MLP neurons of a small language model. Each row is named by its layer, matrix (up: input weights) and neuron, and shows model dimensions 96-223. Each number is 200 + 40 x the weight over its row's rms, rounded and kept within 0 to 999.
Before each neuron's rows, "fires on" lists the tokens most often at its 100 highest values on Wikipedia text that the model never trained on. A number after a token or word is its count.

fires on: "m" 75, "l" 9, "or" 7
L3.up949,260,244,157,203,257,181,203,190,230,228,167,209,242,257,115,174,242,158,148,189,255,220,118,219,242,212,182,218,163,96,222,239,183,213,214,164,196,196,207,221,159,257,179,191,210,223,294,194,201,239,219,223,232,190,212,214,201,163,193,272,153,143,154,322,260,215,153,230,178,158,150,175,247,161,274,243,161,200,185,185,225,187,204,199,188,192,209,258,180,192,200,188,176,174,181,151,180,227,256,129,203,168,141,180,185,283,225,168,262,198,224,212,187,128,165,195,180,254,226,121,216,160,202,257,216,249,168,261

fires on: "e" 20, "p" 12, "m" 12, "b" 7, "hen" 6
L3.up731,212,144,225,142,317,276,146,268,229,213,170,170,213,247,257,183,180,200,209,198,186,193,160,251,227,191,224,128,246,197,185,183,174,170,249,190,193,134,210,234,224,215,152,194,152,203,140,200,251,243,192,241,192,287,155,179,166,126,147,202,207,278,184,200,180,153,173,189,204,217,163,131,154,188,184,230,176,184,91,154,189,199,245,172,209,160,295,217,158,227,186,238,189,182,207,215,187,221,229,216,247,235,200,215,145,301,198,138,276,193,178,142,203,214,236,262,199,208,167,126,247,137,164,179,157,189,234,209

fires on: "ing" 18, "t" 10, "pl" 9, "l" 9, " There" 5, " t" 5
L3.up1150,203,172,222,172,296,237,202,225,162,184,171,216,242,240,173,235,236,209,244,199,173,241,176,289,230,148,186,164,212,126,164,198,200,244,207,214,208,185,305,217,154,231,223,187,194,201,215,142,200,217,205,191,221,176,181,187,194,179,196,175,149,163,175,236,178,159,231,174,141,249,154,181,198,135,291,291,211,182,164,214,216,163,192,207,167,220,186,192,131,193,220,241,215,284,152,144,216,212,245,204,205,240,205,204,184,211,176,149,217,190,196,146,271,113,197,262,261,177,250,162,254,173,286,123,222,268,149,196

fires on: " Phil" 16, " Al" 13, " Pat" 9, " Cal" 9, "ur" 8, " Fred" 8
L3.up1029,195,214,218,164,165,218,171,236,182,193,183,226,233,257,199,289,222,232,235,207,182,195,225,194,206,152,129,186,229,139,256,213,138,179,248,215,209,169,255,215,131,235,241,163,159,136,185,154,201,190,192,217,184,183,189,158,250,238,221,234,190,224,225,198,204,208,216,232,197,181,231,120,158,264,291,201,181,271,221,227,181,159,214,173,191,263,179,190,231,191,225,207,222,221,218,247,223,150,203,164,251,246,188,97,174,266,234,176,216,184,136,189,171,185,254,271,157,179,184,70,177,245,179,191,194,173,221,186

fires on: "i" 32, "he" 26, "che" 5, "u" 4
L3.up953,241,79,215,198,224,167,209,244,219,221,190,169,154,255,124,221,202,209,220,171,210,241,141,270,199,164,201,178,215,244,205,168,230,112,234,267,229,213,249,155,262,229,180,217,153,143,231,210,184,233,168,198,217,226,198,217,199,168,259,215,254,234,133,210,174,194,121,207,183,241,185,209,197,240,275,174,208,233,107,196,193,199,160,171,163,189,220,183,234,223,152,185,244,239,204,144,153,250,222,249,221,185,196,217,179,230,247,221,168,212,221,170,192,222,211,271,191,169,256,185,236,232,232,246,185,205,220,289

fires on: "C" 26, "D" 21, "at" 7, "B" 7, "G" 6, " c" 6
L3.up988,287,236,170,214,226,189,242,236,197,269,189,206,196,131,249,131,235,157,219,188,218,262,245,167,233,155,201,179,196,238,137,224,150,192,168,195,181,102,203,210,229,218,202,203,184,219,266,191,182,244,202,178,120,184,143,194,211,165,162,211,241,128,214,228,268,125,178,189,236,206,239,270,199,274,119,183,201,129,225,108,274,209,238,155,156,309,176,175,230,199,211,198,162,143,255,228,183,195,219,104,143,94,161,166,150,231,210,160,202,200,209,166,209,211,153,209,210,125,172,221,211,171,194,219,232,228,181,152

fires on: "is" 21, "y" 19, "um" 10, "ia" 5
L3.up406,186,238,169,148,124,231,228,197,237,152,133,163,179,227,133,146,170,183,157,248,201,229,174,174,129,251,195,241,123,225,152,197,175,228,245,250,180,184,160,221,270,212,206,216,182,170,203,212,157,265,269,247,205,193,113,179,126,152,167,221,258,138,242,214,221,206,195,215,193,165,195,167,211,177,259,121,172,173,171,182,274,226,183,226,174,171,168,218,264,234,229,204,165,211,184,230,260,136,193,155,173,185,127,200,210,173,216,170,129,229,266,204,179,279,169,232,163,210,209,189,222,193,137,279,192,210,169,176

fires on: "ul" 20, "ar" 14, "ric" 11, "ab" 10, "op" 9, "arm" 6
L3.up1058,253,213,168,197,184,223,164,216,289,194,219,234,317,227,166,173,241,207,200,205,175,191,195,258,84,214,181,185,148,169,166,212,245,187,207,221,189,203,194,175,228,206,137,213,168,178,156,204,128,268,164,207,172,235,201,186,216,270,127,156,186,212,179,198,185,256,242,160,222,183,262,183,186,179,213,140,256,239,182,196,183,182,240,170,223,161,192,189,228,150,239,211,130,288,182,226,236,202,239,103,183,196,128,233,217,189,226,194,211,176,226,293,143,204,244,288,178,178,260,183,204,212,156,134,211,199,191,119

fires on: " 195" 23, " 194" 17, " 193" 7, "ric" 6, "at" 5
L3.up1105,179,189,240,191,146,216,135,207,234,185,229,217,218,235,209,194,201,211,108,133,238,181,142,135,232,213,222,165,187,204,204,247,224,184,281,168,228,195,202,231,211,293,204,210,272,159,219,235,253,200,241,191,202,256,179,165,112,150,307,225,274,125,205,211,313,175,90,169,150,178,180,217,118,156,229,244,217,180,166,183,105,191,256,222,157,162,205,207,157,221,210,191,229,161,138,182,157,249,157,218,298,188,214,216,178,209,238,157,211,220,220,186,223,125,185,179,171,238,188,166,204,132,237,184,154,224,141,231

fires on: "h" 80, "H" 15
L3.up1052,260,141,247,171,177,249,176,216,206,235,184,159,146,261,190,228,201,125,220,227,214,162,258,216,175,192,153,175,184,139,218,224,253,293,325,179,175,197,178,225,263,192,181,150,176,203,181,197,226,214,223,193,180,149,258,212,215,244,213,233,201,181,216,195,249,209,166,224,181,174,234,179,157,206,246,177,159,234,185,204,162,165,196,205,182,215,242,176,188,142,213,202,182,241,185,138,245,211,154,235,311,204,214,227,194,237,208,179,268,160,131,260,221,167,180,246,150,242,182,151,173,232,253,235,233,182,254,219

fires on: " b" 29, "W" 27, " w" 16, " he" 14, " has" 5
L3.up1218,237,170,115,209,212,279,169,209,176,181,156,235,237,270,269,187,241,177,215,205,208,261,156,200,188,178,162,211,245,185,253,289,178,210,186,172,196,145,289,253,159,231,195,184,171,183,256,212,210,211,205,217,199,228,260,200,251,194,156,237,294,102,199,227,223,244,152,220,183,120,233,263,179,219,229,125,202,263,239,223,195,212,283,219,185,299,102,147,203,127,194,205,202,169,94,151,211,180,203,206,177,206,155,208,139,208,166,241,197,215,151,183,293,222,217,205,123,214,210,74,199,169,164,228,184,224,270,219

fires on: " ro" 26, "ro" 19, " from" 13, " near" 8
L3.up876,115,201,201,187,228,291,197,263,174,240,132,196,155,177,157,116,217,261,204,170,203,159,176,210,203,244,203,232,230,183,178,206,202,215,221,253,183,228,210,181,164,183,202,177,148,148,236,115,184,215,230,160,204,239,100,237,177,290,228,213,170,176,154,201,226,142,226,250,207,191,190,195,278,149,213,248,271,251,175,174,188,247,183,213,181,190,136,172,144,156,193,317,149,280,252,132,188,186,238,241,166,165,254,234,172,199,149,87,147,225,225,192,219,188,196,191,153,205,168,207,235,131,214,113,262,247,263,208

fires on: " in" 22, " r" 16, " cl" 14, " throughout" 7, " cult" 6
L3.up1171,171,142,200,132,212,195,149,202,182,241,202,199,250,226,260,243,198,287,158,158,248,189,147,184,186,150,179,189,188,130,200,277,206,177,186,234,183,209,295,230,193,135,164,157,220,241,228,189,211,256,212,234,173,258,224,245,186,221,215,221,242,182,135,208,155,200,280,197,181,192,265,195,195,127,324,239,172,170,230,243,177,230,208,260,167,261,155,223,264,232,229,202,163,221,197,181,239,160,194,172,242,213,270,160,143,169,191,162,158,188,172,219,193,210,199,204,180,132,223,208,198,148,215,195,200,190,275,146

fires on: "id" 24, " young" 10, "i" 10, "che" 6
L3.up619,251,124,250,196,214,262,156,191,266,219,187,211,170,148,143,217,193,214,269,211,186,235,194,181,170,184,179,159,207,177,198,162,207,199,139,219,213,236,208,164,239,267,217,146,203,182,278,162,151,273,244,173,231,189,217,128,195,199,272,216,241,183,239,173,130,274,188,183,184,191,157,219,270,308,254,253,221,202,245,224,254,128,261,214,188,200,215,246,215,176,210,208,186,191,199,224,172,224,220,219,274,174,89,225,153,207,191,174,142,211,245,184,130,228,207,240,210,119,188,163,200,153,238,121,211,242,200,150

fires on: "a" 45, "um" 10, "ca" 9, "idae" 5, " la" 5, "ia" 5
L3.up1244,234,194,222,192,161,188,255,205,228,231,192,228,208,224,160,128,203,229,226,199,188,250,158,133,176,177,193,133,238,157,181,161,208,89,263,239,192,147,329,197,258,258,255,233,211,180,255,179,137,359,219,224,199,215,178,271,160,215,209,192,221,200,151,301,155,126,203,252,134,242,255,195,167,226,234,278,235,150,175,188,236,180,146,248,149,261,199,226,290,185,163,211,220,280,213,232,171,245,188,250,207,207,294,148,200,240,216,240,205,261,175,181,247,223,223,243,177,134,173,166,218,220,253,202,162,147,203,147

fires on: "al" 43, "ar" 33, " a" 10, "an" 8
L3.up726,257,197,165,154,175,212,132,184,136,212,182,243,220,173,196,194,201,221,190,156,221,265,167,156,272,117,202,169,139,198,165,247,235,236,234,191,247,286,202,164,251,186,248,134,239,169,202,186,212,225,185,236,201,195,150,191,198,183,248,194,162,247,261,207,201,195,199,225,270,121,204,186,214,135,217,228,324,179,152,195,196,186,216,183,209,164,201,210,251,241,205,292,150,240,206,197,166,263,226,170,245,168,202,175,186,162,177,150,206,208,135,228,135,216,259,156,125,203,244,236,204,214,259,162,180,184,190,221

fires on: " |" 52, " 9" 9, "ts" 7, " P" 5, " " 4, "P" 4
L3.up388,228,276,228,166,178,243,165,219,242,213,156,183,185,181,159,202,191,247,165,174,270,255,139,147,177,150,227,170,209,295,265,153,216,257,218,219,192,143,228,233,198,219,219,231,254,240,296,184,197,240,168,188,147,231,206,217,174,190,219,192,154,223,189,246,172,181,157,202,338,203,244,219,212,172,178,205,196,165,212,177,309,201,172,222,196,252,143,251,302,304,237,226,195,76,234,186,203,204,188,113,165,160,203,233,195,189,169,157,173,253,261,175,189,194,236,142,196,216,249,218,225,212,241,172,191,244,226,152

fires on: ")" 15, " A" 15, " H" 13, "R" 7, "H" 6
L3.up100,216,197,163,218,204,181,174,220,174,230,222,181,141,161,178,290,203,161,205,142,213,156,234,224,235,190,175,197,173,190,282,196,217,274,202,198,262,296,162,184,173,169,245,241,300,272,180,195,231,162,195,193,161,198,212,125,204,169,213,228,157,221,197,247,172,169,68,223,246,260,241,165,190,173,227,175,203,268,190,144,219,158,173,196,209,194,183,207,220,179,212,179,222,147,182,212,190,277,164,151,266,203,223,170,167,236,196,225,295,250,164,280,267,226,243,152,98,182,291,110,212,286,230,191,278,194,220,257

fires on: "por" 17, "on" 17, "abor" 12, "re" 7, "form" 6, "leg" 5
L3.up1006,169,194,175,161,201,154,163,212,259,219,127,162,312,213,164,265,197,276,271,194,241,187,136,259,215,237,212,228,211,131,244,196,239,231,221,314,126,234,175,183,200,181,229,200,182,199,219,204,259,194,154,227,194,185,218,191,150,257,180,158,234,264,153,151,158,198,117,223,160,184,219,239,158,216,206,233,244,179,213,182,159,215,162,173,185,257,246,125,321,171,138,243,221,189,191,210,199,176,196,207,169,146,166,174,135,222,229,215,239,204,153,205,203,137,204,241,198,147,202,199,213,233,216,147,186,184,180,207

fires on: "t" 16, "ard" 9, "al" 9, "f" 7, "ous" 6, "ial" 6
L3.up548,238,200,100,217,207,198,183,213,216,237,183,275,195,123,173,177,224,193,174,207,213,218,228,207,185,168,230,125,198,187,172,278,183,160,233,206,159,197,153,216,227,230,174,223,199,252,185,240,184,208,213,170,203,200,193,135,176,156,134,206,245,266,246,247,209,181,171,157,251,193,194,179,220,129,165,236,164,270,255,150,239,163,227,242,142,171,201,136,255,188,253,183,169,180,191,111,259,244,177,207,90,144,194,230,222,229,212,230,145,247,187,191,211,228,234,200,262,76,165,251,156,240,186,170,201,216,127,154

fires on: " b" 67, "b" 26
L3.up320,313,233,182,186,260,198,204,210,163,162,178,188,152,266,193,249,210,147,232,197,133,187,171,166,129,234,205,224,185,164,154,195,256,181,275,191,137,213,170,206,209,259,170,185,184,201,176,210,240,222,238,229,187,265,219,247,189,167,164,211,253,214,222,183,168,142,127,235,183,178,325,211,251,181,203,130,127,261,258,226,221,200,246,203,218,185,207,124,244,141,223,158,170,165,192,205,196,171,241,204,239,236,161,170,218,336,163,254,269,188,205,246,305,192,184,191,168,174,171,118,251,178,219,203,124,188,291,204

fires on: " Al" 63, "Al" 7, "leg" 6, " I" 5, "av" 4, "on" 4
L3.up1117,218,141,161,181,236,203,169,209,130,156,183,181,254,243,179,247,180,279,281,172,206,165,229,220,190,182,200,179,187,171,296,153,265,135,192,228,127,150,202,177,214,262,173,174,165,150,215,214,224,267,203,185,179,231,178,159,102,161,175,243,212,184,207,195,191,206,213,165,172,145,245,223,172,171,201,208,247,179,254,187,279,152,181,130,178,140,239,166,184,156,256,180,179,207,200,253,191,209,252,262,179,200,219,176,143,238,194,155,203,203,192,170,144,160,274,251,172,172,168,212,167,319,203,123,263,193,150,252

fires on: "f" 18, "ro" 9, "r" 9, "ug" 8, "red" 7, "ra" 7
L3.up563,170,214,149,190,167,215,180,204,161,191,115,222,247,246,171,318,172,228,190,199,210,144,243,172,167,167,182,204,215,169,147,215,194,113,283,163,174,248,149,278,198,221,203,216,209,202,199,175,205,200,195,211,174,89,222,196,202,139,228,203,194,178,151,227,292,154,239,195,194,180,256,154,159,184,156,180,256,255,174,167,180,125,235,190,217,180,231,161,242,163,197,187,176,225,186,243,126,205,175,171,197,209,257,154,173,169,171,225,132,172,103,214,217,235,201,256,212,170,210,176,170,262,172,250,216,216,247,175

fires on: "ing" 36, "e" 8, "o" 5, "iving" 4, "s" 4
L3.up655,202,253,244,240,199,166,198,192,169,184,199,198,169,232,197,194,174,93,190,215,145,207,116,223,154,235,240,221,145,184,187,271,189,213,165,199,249,126,260,209,190,253,216,182,252,232,230,193,193,201,250,220,218,262,181,181,186,201,165,198,201,224,130,227,178,184,248,216,108,170,202,162,181,202,192,187,203,256,194,252,156,185,197,224,186,171,177,178,154,261,244,200,164,190,154,201,179,167,217,200,134,154,195,224,197,255,153,212,202,243,173,231,235,289,154,178,200,216,185,165,231,116,193,239,142,202,171,234

fires on: "im" 51, "m" 10, "it" 8, "ir" 4, "k" 4
L3.up770,275,210,145,169,252,139,212,204,232,203,165,235,175,292,149,230,205,197,234,251,192,237,214,251,214,214,208,207,283,200,233,200,166,211,293,185,207,241,240,182,261,191,199,168,150,150,258,168,251,228,142,194,173,254,144,191,240,215,191,223,192,208,134,238,231,250,200,207,216,187,137,184,166,203,300,215,209,164,153,166,141,186,225,142,178,234,138,169,212,200,172,158,211,205,201,146,182,246,165,202,152,109,253,271,149,192,174,179,211,271,187,196,270,240,240,214,155,211,234,147,151,196,202,258,261,204,208,232

fires on: "," 76, "s" 5
L3.up319,195,164,211,179,197,137,145,247,212,275,190,225,168,162,184,188,210,204,218,180,249,315,222,284,205,253,174,193,168,200,145,224,224,193,186,171,211,200,236,255,268,171,238,227,193,223,226,156,153,226,187,215,182,214,229,149,165,153,294,255,195,121,184,247,234,163,253,230,253,227,208,216,231,179,79,123,217,165,188,184,188,206,171,166,200,220,190,119,214,220,177,225,172,239,199,218,148,242,231,110,224,153,188,207,151,175,268,219,181,224,232,234,177,244,230,187,188,160,162,220,273,201,201,203,153,182,220,238

fires on: " 195" 19, " 194" 16, " ===" 16, "====" 9, " 193" 8, " 19" 8
L3.up31,172,168,205,142,221,187,168,218,236,227,235,180,245,261,241,257,379,184,211,183,241,184,170,204,215,161,226,177,153,129,262,226,272,208,326,196,260,253,244,243,141,305,207,191,235,169,230,178,199,203,198,180,225,273,124,152,213,208,202,230,238,166,212,225,184,202,176,243,176,210,203,217,161,235,264,187,197,215,212,172,192,158,223,176,172,237,208,152,199,226,198,218,205,196,213,211,160,251,207,123,223,131,138,243,96,225,194,170,245,233,170,193,193,155,219,169,168,219,213,198,187,166,203,242,250,274,154,205

fires on: "le" 14, " o" 12, " at" 12, "ain" 11, " ro" 8, " near" 7
L3.up765,117,126,161,183,198,172,229,199,228,187,189,174,174,205,126,225,179,301,256,221,178,184,166,229,225,197,218,221,134,130,193,218,271,170,304,261,174,293,86,231,227,154,179,203,223,143,192,124,213,218,249,127,217,231,165,195,191,191,240,199,244,225,180,207,223,243,174,232,235,164,204,172,219,104,191,222,176,220,173,138,218,209,197,275,161,190,214,168,226,192,149,261,206,171,193,135,208,131,155,206,253,173,230,210,176,211,311,97,222,234,226,187,166,253,202,196,122,245,178,263,275,133,232,194,271,231,209,162

fires on: "D" 22, "M" 21, "m" 8, "ma" 4
L3.up1134,169,200,191,193,208,215,225,168,224,360,209,275,159,191,168,175,193,128,250,202,182,240,207,172,265,199,207,178,245,185,203,205,214,217,139,163,195,152,237,187,209,225,261,172,233,208,219,188,221,247,183,204,160,318,135,220,215,169,265,234,200,144,114,170,171,154,198,176,226,265,262,241,258,305,212,218,155,167,164,207,222,241,175,195,160,236,184,215,218,187,155,202,246,211,199,288,227,304,165,213,204,174,174,216,192,236,217,219,222,194,178,181,222,182,200,167,211,127,177,139,178,243,157,207,242,195,148,230

fires on: " st" 50, "T" 9, "==" 9, " Apps" 5
L3.up44,157,192,145,203,207,228,161,205,206,266,127,253,218,254,208,173,238,253,220,197,191,181,177,183,259,152,240,186,241,138,182,195,185,294,180,177,132,148,178,320,278,140,189,214,171,258,185,157,198,213,224,148,178,232,212,262,169,143,155,199,210,221,212,215,276,264,225,144,231,223,216,223,240,167,183,204,173,137,188,205,175,261,189,248,145,237,169,269,286,209,152,138,149,182,217,204,220,216,211,195,205,238,165,238,219,184,249,178,218,219,174,224,249,175,177,231,176,213,180,115,126,217,239,168,259,209,204,166

fires on: " E" 60, " e" 19, " m" 10, " " 8
L3.up16,214,243,241,203,213,213,220,232,198,212,221,258,155,273,200,191,305,211,192,152,172,214,234,193,168,218,143,160,215,170,218,214,243,124,224,162,223,192,258,262,268,248,154,173,173,202,227,207,99,258,206,141,208,175,173,207,225,166,162,196,194,259,184,249,225,128,214,237,167,176,197,167,148,204,221,148,160,152,194,185,188,134,252,263,179,254,138,226,194,105,172,188,253,226,193,167,232,207,204,214,238,244,277,223,183,203,226,173,255,236,260,234,186,143,202,247,152,217,199,169,211,208,259,212,143,184,189,179

fires on: " Ad" 45, "ab" 15, " Fred" 6, " Pat" 5, "ess" 4
L3.up676,272,218,129,214,187,197,201,228,176,203,236,175,237,204,228,183,222,183,172,171,176,174,230,230,217,205,66,204,94,214,253,236,190,136,263,163,226,234,208,235,183,189,170,183,209,181,198,213,197,198,214,189,183,200,218,207,128,147,235,238,265,151,153,185,205,145,278,215,167,202,200,121,147,178,194,180,237,218,264,226,255,165,202,127,195,252,247,204,188,250,279,208,203,185,231,251,219,208,239,137,197,219,149,144,154,219,244,157,137,253,179,269,199,172,208,224,129,187,190,145,260,245,179,201,175,172,169,219

fires on: "ap" 17, "ash" 16, "ik" 10, "uk" 7, "amp" 4, "ong" 4
L3.up1194,177,138,201,175,193,129,186,181,202,276,139,160,202,192,162,149,175,182,256,176,198,195,225,168,187,172,188,231,271,211,185,154,271,212,218,215,241,336,132,209,204,167,214,176,211,194,169,236,219,212,114,161,190,188,170,71,154,199,194,277,241,207,208,217,222,221,239,193,159,247,155,162,207,233,170,253,195,136,135,207,178,199,176,219,143,250,205,229,152,191,250,266,191,172,163,208,186,189,172,208,223,172,196,191,165,185,221,195,256,226,173,264,257,134,229,177,177,220,289,197,267,152,212,145,214,244,213,225

fires on: "s" 26, "ps" 8, "os" 6, "ot" 6, "et" 5
L3.up222,167,203,191,232,223,151,212,178,235,262,211,228,178,242,156,147,220,188,247,249,256,239,214,230,227,224,150,191,267,144,150,212,239,227,183,146,245,165,281,177,252,200,243,168,182,216,300,179,181,264,200,211,246,230,279,260,220,177,210,223,176,177,163,234,148,262,199,165,226,206,237,209,269,212,172,142,141,145,166,167,225,211,172,257,239,184,151,173,191,161,274,140,224,203,206,206,203,272,224,264,176,108,217,255,213,172,248,223,163,280,186,151,258,251,178,249,206,177,254,188,149,223,208,183,206,207,231,237

fires on: "per" 18, "y" 15, "it" 11, "ier" 10, "ure" 9, "ific" 4
L3.up84,233,181,188,158,93,159,179,202,198,211,210,252,186,189,216,170,196,151,295,214,155,186,207,161,146,211,148,181,180,173,290,166,205,212,135,199,217,220,175,195,206,199,264,186,221,163,238,191,188,269,299,136,182,172,201,164,241,300,282,231,158,150,180,224,177,183,194,245,184,182,145,187,198,202,226,202,248,228,198,225,192,128,187,194,213,182,204,181,250,242,216,173,118,187,140,205,215,182,172,204,244,173,219,184,210,168,250,240,163,156,193,204,230,234,139,227,213,282,150,214,152,208,244,120,231,215,183,185

fires on: "ar" 25, "an" 18, "er" 6, "ric" 5, "ent" 5, "ason" 5
L3.up200,239,191,159,154,146,181,187,192,249,193,270,180,314,173,228,148,210,162,182,311,216,292,183,237,215,109,156,259,214,161,146,253,201,160,146,265,148,265,188,202,170,155,254,227,182,177,163,216,201,234,152,243,169,237,167,249,183,236,218,132,296,213,210,169,219,244,288,223,214,143,164,197,192,193,165,226,210,255,183,238,185,149,190,204,172,248,182,161,218,172,177,252,158,203,188,148,203,163,264,222,199,158,207,225,224,189,160,190,201,211,120,244,318,160,203,239,193,119,221,181,174,168,201,163,207,210,238,160

fires on: "n" 20, "ol" 12, "ign" 8, "u" 7, "amb" 6, "iv" 6
L3.up730,242,190,181,239,154,165,215,191,232,226,146,237,286,146,195,237,157,150,219,203,209,265,205,210,129,227,243,125,214,229,133,167,182,123,129,171,180,192,169,186,240,176,207,220,157,174,255,240,171,224,213,238,157,257,194,201,207,177,247,172,212,195,210,196,209,309,262,247,223,153,316,206,184,230,163,187,275,168,269,176,195,135,168,240,153,231,188,202,252,136,197,204,175,162,138,177,169,194,203,261,190,184,219,247,213,156,244,166,202,254,154,237,182,203,212,277,215,132,205,203,209,181,192,171,231,224,198,214

fires on: " co" 18, " Ro" 17, " opp" 10, " imp" 7, " Co" 6
L3.up442,148,204,171,184,177,206,178,208,195,163,224,178,205,105,224,240,247,203,206,210,183,220,168,274,235,213,182,280,222,241,151,209,260,203,148,161,212,185,175,215,239,192,159,135,234,199,146,191,178,184,230,219,159,171,163,192,246,238,175,234,182,225,174,172,270,181,251,240,231,265,201,139,155,245,237,173,173,229,149,184,249,127,170,178,249,202,245,198,243,189,277,200,202,219,130,319,173,188,235,209,249,214,216,242,183,183,212,153,183,205,181,292,188,169,168,193,203,185,139,133,177,201,351,147,173,202,125,223

fires on: "uk" 13, "hi" 11, "i" 9, "uz" 8, " Japanese" 8, "ō" 7
L3.up460,197,195,169,195,196,255,154,193,211,137,164,179,213,222,179,244,216,210,208,184,172,184,217,201,176,200,191,170,200,241,142,158,143,274,222,204,153,162,301,224,270,174,153,170,171,227,210,222,243,190,249,191,210,225,223,170,176,163,135,294,186,211,220,227,266,186,179,170,144,215,197,126,180,215,177,257,255,148,167,147,250,177,245,191,204,168,277,161,211,207,167,261,163,251,168,195,213,170,206,267,174,237,177,138,176,204,274,171,146,196,197,200,192,246,222,237,147,241,253,237,271,203,178,186,161,218,130,234

fires on: "ar" 15, "." 11, "ant" 10, "pr" 8, "aval" 7
L3.up195,280,249,222,201,247,238,216,197,207,296,232,251,223,175,127,235,255,198,206,205,214,293,235,188,198,151,200,142,164,144,191,220,289,163,204,149,167,237,212,162,248,174,223,245,202,167,227,145,108,252,212,197,171,203,191,159,261,141,178,183,135,155,137,233,200,190,188,159,220,155,184,251,227,140,256,233,238,164,190,175,168,221,190,219,162,172,118,203,203,203,222,189,193,165,236,179,203,225,215,142,225,155,171,252,189,185,155,178,193,207,259,187,207,121,304,189,187,173,206,215,186,207,199,48,143,192,190,149

fires on: " p" 47, "s" 14, " s" 8
L3.up239,231,164,268,182,233,194,184,242,228,212,182,141,235,258,164,227,230,196,210,191,183,204,120,207,96,226,249,194,190,83,208,160,231,226,213,224,215,143,246,191,251,215,227,210,270,175,180,209,189,273,198,216,206,117,187,194,240,140,148,178,166,252,135,231,154,212,240,153,171,117,270,150,164,157,246,210,138,134,222,191,181,231,113,177,176,215,203,148,202,187,212,162,176,156,198,202,199,93,266,233,233,158,255,228,112,289,180,215,200,197,207,188,255,202,130,135,156,223,312,203,158,215,212,245,208,225,168,216

fires on: " mov" 11, " film" 11, " cult" 10, "ult" 10, " arch" 8, " struct" 6
L3.up352,185,224,179,179,168,223,205,209,136,231,183,282,206,167,183,227,183,225,149,185,255,206,212,205,162,142,228,188,245,185,143,168,200,145,194,223,202,221,178,188,194,177,223,220,162,126,242,175,244,193,206,243,185,240,245,174,169,182,172,152,209,212,237,217,204,280,155,183,242,189,178,160,253,220,151,207,244,268,249,166,222,189,228,215,214,153,117,190,171,239,132,244,216,175,244,299,166,221,190,140,189,158,186,201,145,235,203,210,101,184,190,235,183,203,234,199,105,147,271,201,191,167,190,192,211,197,176,158

fires on: " n" 87, " m" 7, "N" 5
L3.up732,179,160,226,163,196,203,218,250,260,214,213,251,193,183,221,123,273,250,253,231,225,208,218,189,150,206,200,190,164,188,269,260,210,159,241,172,164,130,184,200,243,253,201,165,221,206,161,192,130,217,289,206,172,230,180,238,230,205,209,180,254,250,180,181,173,163,203,211,136,184,341,170,149,216,307,209,222,158,251,207,224,181,123,230,146,165,204,160,197,131,181,206,173,226,227,159,176,192,222,200,195,220,230,191,190,227,191,144,229,204,124,180,175,236,187,143,214,218,151,153,181,133,222,217,232,225,158,112

fires on: "," 100
L3.up467,213,188,79,169,155,242,131,280,266,192,207,200,168,151,218,125,256,181,201,183,213,212,251,171,211,211,163,134,184,172,231,203,224,147,175,263,253,221,266,190,212,264,266,225,184,225,222,208,63,200,282,162,198,192,249,225,121,146,231,276,199,76,192,233,295,195,164,226,271,196,249,231,220,250,142,119,211,230,215,105,195,193,257,202,226,178,222,217,203,115,160,190,186,232,190,180,175,292,257,184,263,133,212,216,157,195,187,199,234,201,252,218,207,220,254,220,144,216,185,233,271,252,183,157,231,208,218,242

fires on: " m" 76, " about" 8, " is" 7
L3.up219,183,163,211,190,262,248,155,223,222,204,114,220,158,154,194,203,247,187,181,155,185,257,167,196,214,258,135,138,202,137,235,276,181,204,190,200,177,126,238,251,204,273,171,204,229,229,192,229,191,211,169,181,225,127,143,246,256,212,169,243,183,198,234,231,168,188,193,160,144,121,251,129,230,213,216,203,189,252,225,231,196,232,200,252,212,209,172,241,170,201,241,176,176,217,201,161,145,161,217,181,262,262,252,157,210,240,243,130,338,181,229,181,271,222,181,173,208,240,218,188,192,213,235,220,171,190,239,212

fires on: " Ad" 17, " reg" 16, " Reg" 11, " pat" 7, "ab" 7, " Fred" 6
L3.up697,211,216,202,225,212,196,177,244,184,171,196,245,311,167,248,140,183,208,174,179,219,189,199,178,144,207,222,179,185,209,191,219,200,198,311,170,202,252,225,257,197,243,163,178,251,139,236,177,228,131,225,172,217,141,117,199,140,132,227,277,232,81,165,211,208,141,200,237,132,209,223,188,146,179,262,115,225,246,230,217,196,200,250,158,203,214,185,194,223,164,237,228,149,225,163,223,235,260,197,199,215,187,204,123,62,285,193,173,246,255,201,167,174,151,143,225,186,117,186,133,231,185,260,218,206,233,190,183

fires on: "ov" 27, "st" 15, "raph" 6, "ev" 6, "ign" 5
L3.up814,252,107,187,203,221,206,196,231,168,211,132,209,267,229,168,219,221,222,164,201,217,264,197,251,245,175,181,146,167,244,163,220,217,173,160,129,191,249,242,169,203,178,277,198,180,186,242,193,238,167,222,200,165,239,227,276,228,203,256,285,224,142,197,232,276,186,202,238,177,255,186,204,119,200,110,212,228,204,194,208,189,234,145,118,163,214,197,161,157,150,156,221,239,211,140,199,128,263,257,204,219,208,226,193,177,145,257,209,153,225,131,250,263,155,162,238,232,139,159,183,216,174,187,250,149,208,210,222